config.yaml
n_layer: 13
positions: "learned"
bias: "none"
init: "trunc"
init_std_o: 0.00496
init_out_by_depth: true
lr: 0.00584
lr_head: 0.0048
final_lr_fraction: 0.02
MLP neurons of a small language model. Each row is named by its layer, matrix (up: input weights) and neuron, and shows model dimensions 0-159. Each number is 128 + 24 x the weight over its row's rms, rounded and kept within 0 to 255. Numbers have three digits each.
Before each neuron's rows, "fires on" lists the tokens most often at its 100 highest values on Wikipedia text that the model never trained on.

fires on: " U", "th", "vi", "'", "w", " /"
L4.up13:116149134153106161137115177127147088136099125125145140153092125120148151191104144162111110147102137133125151108146123149128141155092124123121120150145103114136134135127115107109124132126080104106101109113118119076148142124139109111123068103071111122127122156138147146075097139169147099145143112147143169113102113120076131130123144123186124124149091163125139135152130132103172140195126146128157145133124146123125112149125166112181095166122089124108154071080132127121125135117137094

fires on: "b", "ra", "m", " m", "ba", "ch"
L9.up322:115130161116115179106150151123162110089141142169143123123136119111112119110140147135147099159070103121111109158131149119151141124160136128093124162086154128100113113135183140107141111110149152118096120068126124130070096143181170109121120117141137146133101102162127119139150146107122111127075117122164139170115137151108137175165141151160146113118142147146156113091152144132137119081123142182095113124087112131119143140149072125120129129113081133137114095128123140093114154130172125

fires on: "s", "it", "out", "er", "d"
L4.up356:114132112116132139100094167122180112089176124138099138119171091139130114150089122102126122105095123128161126135145135164142107092144138100165146138159105122123137155133135114137138138176135111106102119128151108110120164131098131157080098144162172118120077123144140120134121153123147169140106134132108090112115165140113093122119137128141124173119124168125146096159151112137096113138121128097130110126200129130177110129139138147130158068123114102143072128186125100085113113122120162

fires on: "N", "H", "T", "F", "S", "min"
L2.up266:170117091135163165115118132102145116103115146147145130140101102099142167147157123153114176147109110135104106152095141101142112112097171153121132115100096111074105159126145118162141092125102155152145168119117104109135114113143118089130118119135090157067149141174125140142124104126141130125138106163148098146128174111129196139139117137141166147116100116107120100076188124119117122122133125143092154085132155137134139130139118150099160091128131104102149126125134166119166145113087159

fires on: "ed", "w", " —", "ce", "t", "iv"
L5.up59:113171075146060122140127151130153107169158160146134146132117115163109174129089140112122129082135148102139142107135105090138126130156129130119130121121137133128125154113103140158125146178053122142174178167163134120189125077113136145153159131105125128094131091127152142116138111133131117162123152129122135091092081164124120083089130121141128096111120139097108141138126109166130138113175108136138089125134128116086143129146113112119124140150150104129155130154137160123104100142101118

fires on: "it", "old", " of", "==", "out", "ative"
L2.up253:150097171159078110151163137130080125131180125171169135095142099172173130124121167133126129145127122125136137148115107106128158122104120128142141155160137110121116129135125100145122120140106129121126120123097124131149156131141109126147173098159133161110103166104092173127127136137096076141182099102163147108121110145101151141121066126115153173102094115137177139110091104138118123135165144116111122103103102139119106145106152107152113117113153133073125124152095138122182121143099101

fires on: "li", "s", "ar", " At", "cc", "la"
L5.up511:118140149154098098133113139154127115152154145117117109154120124179134138102104112176120109142129122135113131087135131125150081122165130110110134141128172118114206107107143114099106132119134139172068147126120088186133137124139099188167141138122134100113122124102110098076127108127149090151123138095126134129159124126109123122124163100107107125117128158119099152127098093141168144106144087115150131193176103170116125130153113131107100141102151173137124121100117120088135106144127125

fires on: "ed", "red", "d", "mi", "ven", "at"
L3.up440:154121167127132103150100127145143137168122109105116122131140136160113104108115151065166153104134120104107126126135146172115074142129106137124148087137115117105108139122113147146145139134151153162111167144148141130112128168121114149151119131124143133125158135156095127119134080121121109107137170140142154142147089102128138112126110156150185132156087139118081151107072145138123136121152140106171119131155095154071113130114146101163084102138128156120070119113204110121116136079105128

fires on: " U", "or", "ar", "d", "w"
L8.up142:148128160099110144155124115113140113123120102073154172114116117137186110129104143120130094109087138133148106051116125178136159090157178161112122120126071169154126110128110135110104159123112114146126139135126173120108093152141121069101097095123117128117148139137173118115134134126134134164145156131084105163126165143122133200124143124128138151144110158105140105135121098131142113142150144090169120111114126157133143132104127118148113148155111104141102074107157120138133110144131124

fires on: "L", "N", " result", " office", "F", "S"
L2.up109:165145125104116108160111142119115116127136116173146080113190146131120111103141158135136161123104137163156139145158102104085171132147130141114139121166096129117132139137110117159106050141130159129166157093122081087116140139127104115126096104139108105110119157165163127131117129095117104137147118113180131128127117141129167141136099141169124157138131136104090086118138118163117112075155131137139114100094092125125107130148167097131158181168133114112145111118099117139179117137110120

fires on: "le", "é", "our", " where", "an", "tic"
L8.up190:096108091123138119158150097134122146097114122138143184102133111122110146110117167142117131111101142107124132107130116152093128102145143148131126134129133100140151091095114140179129081175171072162128118130144118126146141099128183122098108117151128119108182150142113117164134154100126097109127130144119158121131112097091101170146134108108092115176100154143104109140174109133120163124117128082130153115137114130149108100117112143142132139140185161105140156176147125087191108105124145

fires on: "s", " States", "ce", "t", "ure", "ed"
L8.up488:080150073096106099150149161175129123156165134111068156112105131129123139180120151108091119118115122138175120140091068106136158139144112139138151144112142170121089129142128135138175075129129125102152122150120090125149113129089134135153126138123118150137145141097143110106103142133074086103115164124115121104111113114121158144106146114148180128111145157105123130123131130095130099145106134119136153144172120101106130143092174123161158130159135104154147154135121179138095125160129135

fires on: "re", "vo", "e", "ult", " St", "t"
L2.up3:112112130152143159113089080153105131108155097088125116096136106131121128100130161151118135137124142107139067123163114147157109109133125111152096155138103129082133161097131105106160149177131114124107151130119158114066143135136119144148142185111110119145100156135162158176156117135132134133064113138122105102112168139092116102140095106114127152116128148111126111146133108127129140142158107100139163160156146117152135144174108097083137103103154123116179167161114122166089118123136136

fires on: "man", "ce", "on", "an", "n"
L5.up498:145133112098135160131106136093153113106093092118077146083125130165130140141153126128127131100110094173088124136101126171109137112099127143119084106140175102106107082134127153120172151159137136101192114077115128149156108122108126148151103102161139183144127116138134142156109146127108156143140103136145065099126111151158144156147111161149153129128101130070124140116114122145150156114136144115133116105129095107138147128162106101131131156103173091137112140139135117114123144174161104

fires on: "an", "al", "n", "cent", "ite", "ative"
L5.up193:124099141144162140130108104149147101124146106110094091135167109150140112149136134095163148108119141163093111134108070131151142108160124181191179117173124115116116117126129137164125112123141125140168145138098145095121125158107124131148104094096138141116155123115104120107088127152131132095131121144132097101102129155208083133145129117100111130092129127089152154124122113130137140092141139122137083088085122154097088147139119103158090125127148126133137121124109157159148162171148100

fires on: "er", "al", "o", "ist", "ol"
L4.up298:149108122104132108130165117130133141140172108125146139164165151110135123094126118130131116121103143120170151100106130141157124142112100121139094153129140115130141115103065138138147112158146099138149125143142132121128115180132095128105156142099163138095110144161143131164116082122159114136120145107120104127114121138136137113112105132115088112160126160127133146115151112176130085113128156141106129118113100175138129124126049103140132106095164115081119154054129179128145159207109104

fires on: " to", "ver", "er", "le", " the", "s"
L9.up24:130152080135150137167146112141146161101126116120147097148117081113175103147152099156137089079133172129117147122139134116143152144136152145144138128109156108118128131115150128120181135128141129110083070102113119114114135149097146127133114154143108168169135168141143141122106113131089152123133109141145136123113122084138085133159156148113171108144129142135114177121101124117068110099136146159111127114160108088121122121110142121149126144121168058141172084134129136126129066117154098

fires on: " b", "c", "re", " bo", "all"
L8.up71:109123147120098093144122152123074166132144150131139092131140139123150153058144146160129136121138103107184119154101085133138107114107156156139096148084149136146134123149146186139107137181089159136121110117155104121092176155110114127138151108141129120106114151129162083157144133134145152115112139118093127134142149145153150187172061119118126137112082113149104169113128131127124150110143143109156110101135113105117126137113109154080146126112146113129093112098113137100092149127143117

fires on: "ed", "ic", "et", " found", "d"
L2.up283:129090176124115089123134106148135122103153146117149137144144097132151111107102090097146106153084099120129165091149120159128115132114118143141155147154132081109143101163092137068145095112130126134136169121169089174155143144165107131112161111180133135123128102126106141137139099139110096108127149076119133143172128103126136125096065139121135138159156142120145126121110173129120149140162155115151103117175108135105111128119145108128093083127128157130122080163148142101127166089122123

fires on: "ach", " where", "ol", "an", "od", "re"
L5.up505:120166115141101140148117128088168124138127120143120168074163176086064142117154165149099126115081138123112113091111121116145147120176111139113135145125164087137125090136108082138098123129133117145109135068148120119111110131112100113139095140149081121122130129131171085165179144123102140137128137157117142131122154119136127100100140132136127162159096135144148113154121107118102120097130168145179125083133144119137156147117112071180158158122111146146121116149156114103132130103142136

fires on: "s", "vo", "t", "out", "us", " following"
L5.up343:103101147154112132123071133118158105108138107126142152111128111138108114125112138128085141086157148126104138128132179128168149113123101113168108139165085148101174138090149101107137150153141143169147171119099087126154145128150120157091142108139136112106112104121114162096161175113152125114118100086132128142107125116108125150105137114136132154145122097113131149099132113145100146134139137169164130098160169168160065122132150088130134135127090103075103103144101114143159169135107147

fires on: " =", "le", "L", "d", "ch", " 18"
L9.up339:111080122150117103122138090116146121084089151081133128122126090097134093140142145091095111120144127104109120134121131112131148127115096164141139088141125109113161135170116109136169135076133141172152096150144167130130143133075115145117103102169120142175110135109106122118158136101140095116089127157139113127082161131121139145141116103141163130126174147161134126180149131136071122132113133170112146099117147097125145138154168143115150155144133094122133104101165098180103114134143164

fires on: "d", "ff", "pp", "mp"
L9.up149:127112190154111118117171142143138114167110132093124128128096114083119124119119136111135159121116163113092134112129106168144117126111124150126137083101114125160110140116124167111139152143131135115097091110133136127130150134115134153122144135108165161121172137145105103140146075066105121152122131101125133158176180111126109124141112115173146160143137139158167189101093102137106126114140162149125108154131145132094126125123102120151102140101139180109097074108176136101134112137103076

fires on: " M", "ment", "lic"
L2.up100:105123114142160147106100129156128111096114148132134123152173092130136121113158117110189151108132131119138152116148095131159127114071104133128163120116090122119115119114140113123142158132117140176118147084102107108107086111098126144115109091170116116136151135128136132163134125151129110150119157100171091137156121135129132114152105108087170190166113115120129078137110073158166120130093091159201137114184105137156105157138134109119144157109143135131123140101138145099148109146139124

fires on: "al", " |", "er", "us", "way"
L2.up60:141178096123089125157097118116138091122141085149126176175148144121101143150141145114129150123127119081114108137142111118129133123167121160111144118102128116087112092114169160167124140088132144126144156124111131136111146110115106112097117117175114137133156126112178140162093123148100105127151076102134127115148148112138105129106139148132116152089152132145084130098095126130134095118151109119172094109206187144149151120150125121123123086139081115133134141119138171104130174107140140

fires on: "os", "ce", " support", "es", "um", "us"
L5.up488:166111101146132179153135127145148128118132107118116172139109110140131120090065130154168169098109141081087142133133084125137111137096087144154114176117124137166080130137188117166172066125107124147147126091108121160133168122091141134100158118130136128118149140114103108102083115115101111171114158123091103124157107123153113157151095165140142107089159129100099148173127125122164125114127143113145127139128142136135160108114152115143143122154111126141105134145102113105117123127108116

fires on: "er", "i", " to", "press", "red", "us"
L5.up411:135136121135127120143169131130167088151162149115078176152123121102106122131107155119107097125112147126117160121111110156126141143118079127101112138101160083142152139147168132120144163131114149137100122117116087149134140088103094116091151126133133096142130135153150119134174145092148088111112127133141156087113119066123131128070141130181104127160157147135071116122131146145094120134134126150169155181151112123130097107120154133072138081124117122123129151099130150147147177102128129

fires on: " re", "-", "w", "ur", "ru"
L8.up392:147090113128076146141107133099106127120122137096131131134125125102172140149133158148168083125127182117142095141101125146123114186106123173110090138153179137133088151128085145146153118118107131165137158119124110118141103087164145152114127119148118143119102125137094120128140108136118149134081115121142107096139120146176106134122090175133133135124146136087061113113134133115142085146115122137135102088190142131125141119136139200134149111154114112101164150102172125118099134127142129

fires on: "or", "la", "ra", "ru", "il", "tra"
L5.up278:141124130147165148133082138101134080180149117153103128141099166124097136161158142135151111139097113143098130113131121128108157096109110134099125164145085116147178151119158142125123094125144181165118147118108098147070171085147140106106142171124128128149108141159098120171150119122109127177123127154120123122109113091187106122103163108121130105113106063159150115121115166141142136086127131142133094117133167139117161110152114117124130124125107128106124129124096118107188130121122110

fires on: "or", "ri", "und", "on", "son"
L4.up401:137106126172116160117117132165134119119120123167121112090144163152184132095109119097144083142085134137155159142105122140117125139103116131113148092101137136138125137116151159118151099154156115117118115094075130108138124147147153122141132150105129115125103145132081113094175092096086139127115119125130109142105173161156133125109154132115166139150143166160077137103093050118154140108136123134127110196141128180161092119128127103133094126132140155130123137095140108142123165096132106

fires on: "er", "e", "ev", "N", "ri", "pt"
L4.up48:140119119118125112120147119119117141143221147095132138154123122126165117135144144161147153068140114102105144105106136140133147142156190114154096132161126105130103144102153140158150115115128107115113065102161130148116121104114130099101161093142127122095128102146154103126104124157140090124148108143151156134130171107115076131121128121121131178122135137139127131113138113162146084143146141108160094157198125134149107099151155135140107140137091109129131131091095110072126115111135172

fires on: "st", "is", "ter", "ba", "ple", "mb"
L2.up170:162110128117104099105131118179114160110104133127092174144135111173129095160135187082117101088128113107150117147134167126123147101110143117104135167145119142154162147128095155115099147168112108119118124114145116100152108106098127103162181098150117124137086153140113103141143112149156130111132137120113140098142131133127145172131077129150159108135121147085162124111158104109134121119200097116115108118125155127117110129104151141180141117111121124113113113088132117150072151082116158

fires on: "tra", "W", "il", "vi", "u", "s"
L8.up443:147148107133133135127106120140127125150118131194154153146102125085147123095131162145123071128114147154152133149141120149159147123136116153100122145139155151158120144097118102134129114138124128127127112135158099114187160097129141095086148113160146138138152084157148124132157151121160108123129086137087158104117157118121080147115123115102140208129115107143148085098140120123126134107122118111114125138076077144107152138116117085123139118159098175125138055108138087096147140125124136

fires on: ":", " +", "ly", "re", "pe", " −"
L4.up391:128138152141139117142134114144113132148130144126094133110137092138150142140140111131088134120058116102114092125160155157157135120102122111139136148163136093128113153121116141140147089095122169140124116137112109169172147135119138122128146145155095146151116117090137125095144145134124090104135136100140196114097165096074126116123104135105110141136081151168122184076135128089155133124105145132137110137168102106129088123141131145140081150076102157124153100131131155159103179169151140

fires on: "n", "ly", "ver", "li", "-", "st"
L4.up208:126107111118145167112119120152133163122126132150093136104150132136133126194114141114162151141148077118118136111137127150131140133116093145141141110068123130095116119165156097088144119093154136138129148074083055154153129185141125148114119117125100150156178095135117132127143105136145108136138121084139179132149095094139124082104112155150108114120115140111088133160170123142090121134108104139133135087181119131151123133134115164129154139138088121145107125133115093175122144133153139

fires on: "ke", "en", "all", "low", "2", "re"
L3.up1:071116156134132165120116123112177118106113134082147094097134144115185130126131125114128114115146124167112154149141142151130098109113123167124103167135090142152134180080116176102147132157116172158096124130136131085120152134154123114134155133132107112132101158134183118158152123134150132104136104111076143103147136098106095151149155097097100116153122105147171085164073141118130141126109139149148109108139083121140120178121145131115096164116159110122117148133101135116126091121118136

fires on: "r", "or", "up", "ar", "é"
L2.up236:111108119156123160130104157161134126162109168133141178083126116178125104146104159080165099124120123124132130087129161122118120130072157159154109123126120147156153104122128165123099129129100132171105110163109125086128126133143108115170106114129134132122144101166109129133073095111106137164135117081121111091121128106136180115117080137127171158131091141112135137146136137110135155147116176160108099119128097115130147158119129095095165150174154103132095150126100132112139102163136117

fires on: "ve", "'", "on", "ment", "el"
L2.up215:096126101113141111093127129118114117115131141148132113122137124150135131110130076159172133129142099121166153105125151191138120124113122127109171111097108121125085109152120084159105107104130120108110124141164135157178126117113139140099179131114115099133126129146167146135131139139119123151103109153139113138124141144165143131147125098119162182132073114120161133109154146068150149131138071177140083146149109142145131166130133122162076169091136139126094164146095082123105084120113128

fires on: "n", " h", "st", "il", "N", "b"
L5.up194:109118139124109112134145168091091087101080148150122158131106186075148135142135138093131152131122132113126154168149108200119141103136119121137127081107127112127092173149092143116112124100102113159151147117098108128149137158112138105101148142114128105150139138139129087136131126173145146154148129157147100136132117113111105177111139174135145116071151146109165152156124156136167102153113156153099133100137137124146098118061138127126163097105112114127128125122118113076099125113135152

fires on: "S", "ba", "bu", "is", "d"
L2.up307:164158111115138107117102096130145120155116127143129147141115133095108070106137175108115114073163143100158076134133134148093106122107181172124093091097194133120144138085128154115133110167133203110122129100136135175121105128123137102105132127146100115141147106160143124144114108166143099114124134091140150122124115124150156114173144116135160131133128128126172131097107151155097102141144106091136100111099148154120142139098104160124154095159111140156120132132120119151119160095128146

fires on: "st", "li", "c", "te", "mb"
L5.up57:181152166177119125116109106131154150121147149136105097106119165118123158130129165150134140163156129136163119137118112114153142106100132139150122115150102095133130111162111141139177114095071137134076110109139106117082150117092139121109142154129083109104103115139118156146120095177128098123165100122107143128083121104157169121121125123140102087122107168092116153104090107151181121121056111157129145150123146150113164091149124141119115104126123137135159135151122099152127157100143131

fires on: " won", "put", "er", "an", "ce"
L3.up134:084078138117139120131119139146148161104104139181140160121155103133119136137140129155137134125130110109114145126164097147109146127141117112126131132133125165144139147139114080146101102119157107134099133124108114132121137106093110100138148138134122158152121125089114131135204107137126134124122159145109084072208157084114108107101094112113138196130177160139152112172102152113127140153094141145168137140117113118137112144111111138115153094119112104151089157141117106079092125094145144

fires on: "'", "E", "ute", "s", "me"
L2.up507:129116161124096154149123184113146134111115163144096097101142097100127134143130144124105154100142127183132117111128142091130137117094146126096128104149136105099123108156131060134128121161156099155107082114125140121178113088165110105135142166151112102134168155131135118146157109107128109141117136154142137108071128138158111151125139119095143154088122123108152130146077108144129185153166121186120061143121138134126103124138137097112085144126143139158110130128124112115158143168154127

fires on: "ed", "st", "ant", "ly", "k", "est"
L9.up403:164139117103118122135118145177095110170122131153165180125166095156141128122126120095126135122112142145135128116150171155138161105184110114110156115145133139120106118132149084143136073118108131118130105094091073120134150144122143164160088161150149092142168132126142135097080102115147103115126125162081130110125128123146121074103105127100198137129126145128126145154099140130130110175125080105147123109145106152112124128123101164115162106145135127130122114116143098121100175152135160

fires on: " no", "udi", "lu", "han", "vi", "hi"
L2.up225:102173094088106136123137063137133153127127113079140150126121151111138133187140136108158146109118160133132127129133137146106183138129189092115172146078150107130135093107127144138126106162112141136105132121114110103124127131140101131094090131120154101154106125107132099110074127136137126141140122149113160142130137130114172116142133196151118089127160158127128133114120109151156157129142115112161124132154165101107089141114116147127153122166101153078120116105165160091097135100126074

fires on: " po", "cc", " Gold", "mp", "s"
L2.up457:108168121147107117097098115152124133110126147135117111159137093138132139115122124170131101153150118118153129172181146131126117151141135102093146123125096116122108123143150143121079170148120123119104155137142099129133141148110179132134120103129149118148121136099084119143127091073192122136137101094114148181155147154145088094144121106128123123130152138110148152143102121185120129087135100149179098110143115105104133168129122147121130156077095104134085153112094093121149107112182090

fires on: "e", "tro", "ide", "ze", "om", "ri"
L2.up321:128140156153158130094112110139115117101142104127125102119145130106122146164128097176119146087141102111119160114121090098188133150124092168149139132125118094095124181124125140123118122120137084139155121144142125135111136122103082080163095123115129090081100165077139134129137117132138158100116121111144137093130141136190163158099098144145128179112134106144134157129119133094164139144091162163146086100145122117168158097117159115113119148146168130153116131129129118126140084144116086

fires on: "%", "es", "as", "les", "ook", "ers"
L2.up251:112137097149162135110153147104110089111121127160105121107149146180138140104137125118141063126105111139111116120142121121146071138151105133121181104100123094124111158107165152148140102123127129169116088138124128133140138093062113125095131142099101098081140156148144192124108129117132120148120158156159141154154142139127123123094126139133107143109145091151142160093186174159115117078129141146101085142118156120113151137129144154102146110105105107141158146133125126111178113153103125

fires on: "as", "°", "ter", "es", "s", "li"
L5.up304:085142094145094118139105139101134095147118104138145094112153136186094128114126101075097130096106148144120148099136114106108143095137099135111152102124157128107148125126142112141158136157137153152113093129120107144175130151088102142122164106135115093122111152154151158143101125114086142120158131123095122145101139099136185127078148101169106132132114136076138143161149125149156126118146100147092135140109158156162164145167169149104167144094143105150112119128169138168130138121098159

fires on: "ment", "ot", "tor", "us", "ck", "um"
L4.up263:155106160139114173134154097145169092145143106108125155117110095137111171088104104141165183107130095090105155100138098147119112105135125114143109140127131149110170117127116170127098120117152143096133111162119161187109172166152119116124148157094133151101094071142137147153100114138115126138141112097086133144117114104120130180112144138160113078131143124131105151121148139118106147148116089152104119131172128141117153105177139123128121142125121098107096106115088116131150104128160087

fires on: ":", " ", "i", "\n", ".", "ti"
L5.up333:148125119131120144139121144124105146157123098134125130084126130162182171104160124139166115119104141108107169116115108139176111215132150136117090147121102130122106155110125149146133122076096094153134134114087128087122156129172114115146070113110150121127137129126156107157142135134140136168124125167146166140123090110121121115098117116109118084117149094118117136082132110156101116122133086116139099133126138139120147183138143094102100150163120147113155090123165168139107115166146095

fires on: "ia", "W", "en", "as", "e", "ach"
L3.up490:146126176149145101118110118117091094148126117133189142148122137144126149100131083152128152121109146136119151127156137115155102119107114113173130084095142109186136136143099123189100140127138137100142092119130063159139167058108130130160139079150110126096119144137135120155126122096094134113102123126139152128123131088119104103128124144138096171142106147119105132120124132141141142110099169144118079155140146063145098125137133122136119104122159155110140124134124150171123146096182121

fires on: "or", "rom", "ring", "re", "out", "in"
L4.up70:122169147149180113139094120129112089140123121083137128124114103122093089166150163124122070123122184134089138127109135156110159157074174123151130129127110070147117121100107156139138115124140158170114141099131139141122124169116114143109115149138109120149086080147130132123151136112136155187124107103113141104173109141152126127145106070107138134129119112121107155097119111104124150101135121132156137138137158155117136101181139112131156139165101154140126077115152083139098147130151131

fires on: "d", "vo", ".", "er", "ev", "″"
L3.up272:092146131094135093130147127147068103133178108149175145141143113116151120125138159130138150121121117091076158084124145100108142148064110112174127111136110112146093157125169126117157164145083091158144119112145127130144155153102137095125154127139136104140099143133184158107146109113114108150149088119131167132127134123178109093102094132121143145115106127111150149153113153130103143148138084108132167152169136155146090140125090124140116141134122109136095094161130109101133093108103123

fires on: "ub", "ar", "hi", "ra", "tra", "–1"
L4.up376:083146143163133129101143123116154132099110132137093138130136149124125115159153149152131142133166129152134089132162126101134113120095145080118169170129098077117143143096132158149099083126162138192110126130110075134092164094167130127103162103105108081143124091126094107146151161158109125150130154162132096136141122147121137109115140147145168109101125160092106148091123132081128144123088121117085124131144123143137145119136143100143171136061148127118136139151138116125126099153147159

fires on: "c", ":", " family", "und", "i"
L4.up382:127145155142151151141151145119163130078136096150115152082127109128197141139170128139101141112128140111118155107100074130118113111094143143143151147109121099102125137148181121159169139124106134121145157144157157120115145098135138108136094127143161073129133083150139144112139122099133122119121123116109164070134132161088137113111094128094119133118109097099105145163073143134167114167160106099132137122149081139145140200156146122125135141134091130110128135167163111110112116117128127

fires on: "ach", "is", "e", "ar"
L3.up93:134152125120179140139149128106110118139141101142129170142083127156144153091123115133146132092131144093092133113152187127101194092145162150135132110156150129152162131122105137158129097096106155146146151135119117135124134085115090145108130088122149147121108106087140083181113130133084132114145139108117107136132175137113162161136143148141107157129135127084143132133133067152123112101132132163102095160128103079136131156085098094156137135079144105128115134139103125155140142153146096

fires on: "il", "out", "it"
L2.up48:105108103151140098145144147143103117140163148160130160123114119127105060147171160182149124103096158116106113155120129116133132136148131099139127122138103087126115124100080122090130101148120080152117136096136139100121146157094138118141138163146147134133124114141127146170130134143142094146172123149092161120168101137105136106117108078112117192143090087143181150109151128138123082135155168096134132117102154112114132108138129101147136116115102168142119104178159147089097138144123115

fires on: "t", "-", "en", "co"
L5.up420:180122067107104108077092116164157125129152131122135123127161112099177115084155125151155076115149122133109108100173119132094108111097144068132138132106137076105128136156174154121110110110151107153160182136151127104107144103134145117102099120169158119123116134112173126139118117107131129141088114113112129092109148104113142187166141113170109136138107108123153093150129120117109130147132140149112126125107153186134137145153148124149176140129165132159138126124137115128125141113150128

fires on: "\n", " (1", " 2", " (", " could", "der"
L9.up64:085109152126101112130118113179135104125135094148102136116166142151102183148127090129174142127130134137137107115121164107109132114134119099138155104144148146133106090150100115113146149146129128191117084110157187087152123115096151134114148177096102126143120122095169097160120130116140116179139107122131144122185154158098108059105109119173136135133138161122117157125133131150103110120142116131145135113119153132146138121091089106139090122161119123143126125093082146150152134115092142

fires on: " of", " while", "ide", "ine", "ct", " but"
L4.up290:126102108112160110184088152090122128138123131151144143133099130097081147160156143141105095141126127109108119122161175137182114110128112161125123152141102091089120146107148148093117122124127123112093159127122158165136139132110121132121169115102138120123132165122171153109160134108137149126138136177134165093168160122117090150138110173146115084148111151157150134104087122138115122153107150115095143108149141104110102189094108126120164146155163100073122136085128113114133130116153103

fires on: "th", "le", "all", "ix", "re"
L4.up211:107171113167163174083119135109119127129139118145133169129153167104121152148179113117077111130119128118159174152124119145089154104084117139114104127106148156134100134093121143104093110135121126123149119123117129123086143110117109080092128117125135103174137142181161095142085143126113114139127169110131181105112147122099117104140163139131143113120147128109169080167146143110112127139137098121171129093133130162129153137107147083146089139115170097106114124145144113081137122123144163

fires on: "ite", "te", "il", "vi", "st", "in"
L4.up6:166163118110137114112151192141139115150142161088102107113128180113146160176093135090143104122111116154188125111099132117140177129128139143168148104111114103106112144152096087144160137115140095163119142122144085095122149118170108122118177139123100126117093126117131113141121164141151114132134105120123141138151150087185131099148137140104162105127114162138119159115122097113132143132094122113086090165135134114103090125130116163130106104145132141147111094151137090133127154092147086

fires on: "d", "le", "ple", "o", "lo", "ir"
L4.up407:107117138163154120153128102126145104108116143065127165097125097128131126121116142109101143149132133137137123113131135142120141088137133141119138107080161146166145148166134117139164130138134157132089108135105091117110128134139104057110139129137141101126147120157096093127122136092067134136096135147154093128126147158127169093121115081129141117143111131129131153183156114101118147148190167149119112130162146082155131137167085138106141092145163145097137120114180120112144145101098175

fires on: "ra", "en", "li", "c", "t", "ri"
L9.up111:118121091134060118143081116190111123141069115163122110143193114131136105145075121114151116141157171134145144144186137125123120106105146113130091136125126156145131167103166094112137149143122150122177130137127117138113105143092115124186123152136116141117108120145155145108115137112139139127129127089119178123083113105126130139135114138125149108104145140119124100145119154103108119136128102128132146116066118187154171153132106101139108073121158154113132129127105124159130112109164109

fires on: " Mi", "con", " sign", " At", "C", " World"
L2.up368:104115094088157147109123102162133087114096140141087128163126106102110148128127126150141137107173092134104150171156170137128141119108090170168135102156158114164083123128086182175109160124119107099149133155093090165112137140150105162139128142137145126121113129103153127141130133137161079144131100140124140087138152151097144074112118111144131134099089131110143096151099074133127135122139101120129187119127130113075119150139122136133160118159163131101135136128138124157137134131110103

fires on: "ur", "er", " re", "t", " It", "ol"
L9.up465:145143117148112151115111097094094149100132131125133129149110123125115156141124154148107104133142154102082166144109152134122150130135132123131125136084111105108121112146081118158123106117172100121126150125099112121124130129150114154171134149112118147093086119178090114100164098143147106163136065136119090127110104159176133125125100156159105136178122149170144108092120132163123154105071104127090148085143096150146143101166094173139129164128148162138116146113154152113157120120160103

fires on: " E", "s", "–", "u", "E", "d"
L3.up107:112120105123102130129110172156132102111136153105166164123147097123091116148131126122128140101099114160177115148139195111119112123029138097144133150164116124078175142163128135151135123151145135107119142095141152123122106089139189144161155116134155117133126138119085096130161159068165123142131120122114093128155132110113111086104076106169143154111133128105165142115116121133100127144121125143156103132148103133123115132131104122135158152121149132135110102121134105112128153175129140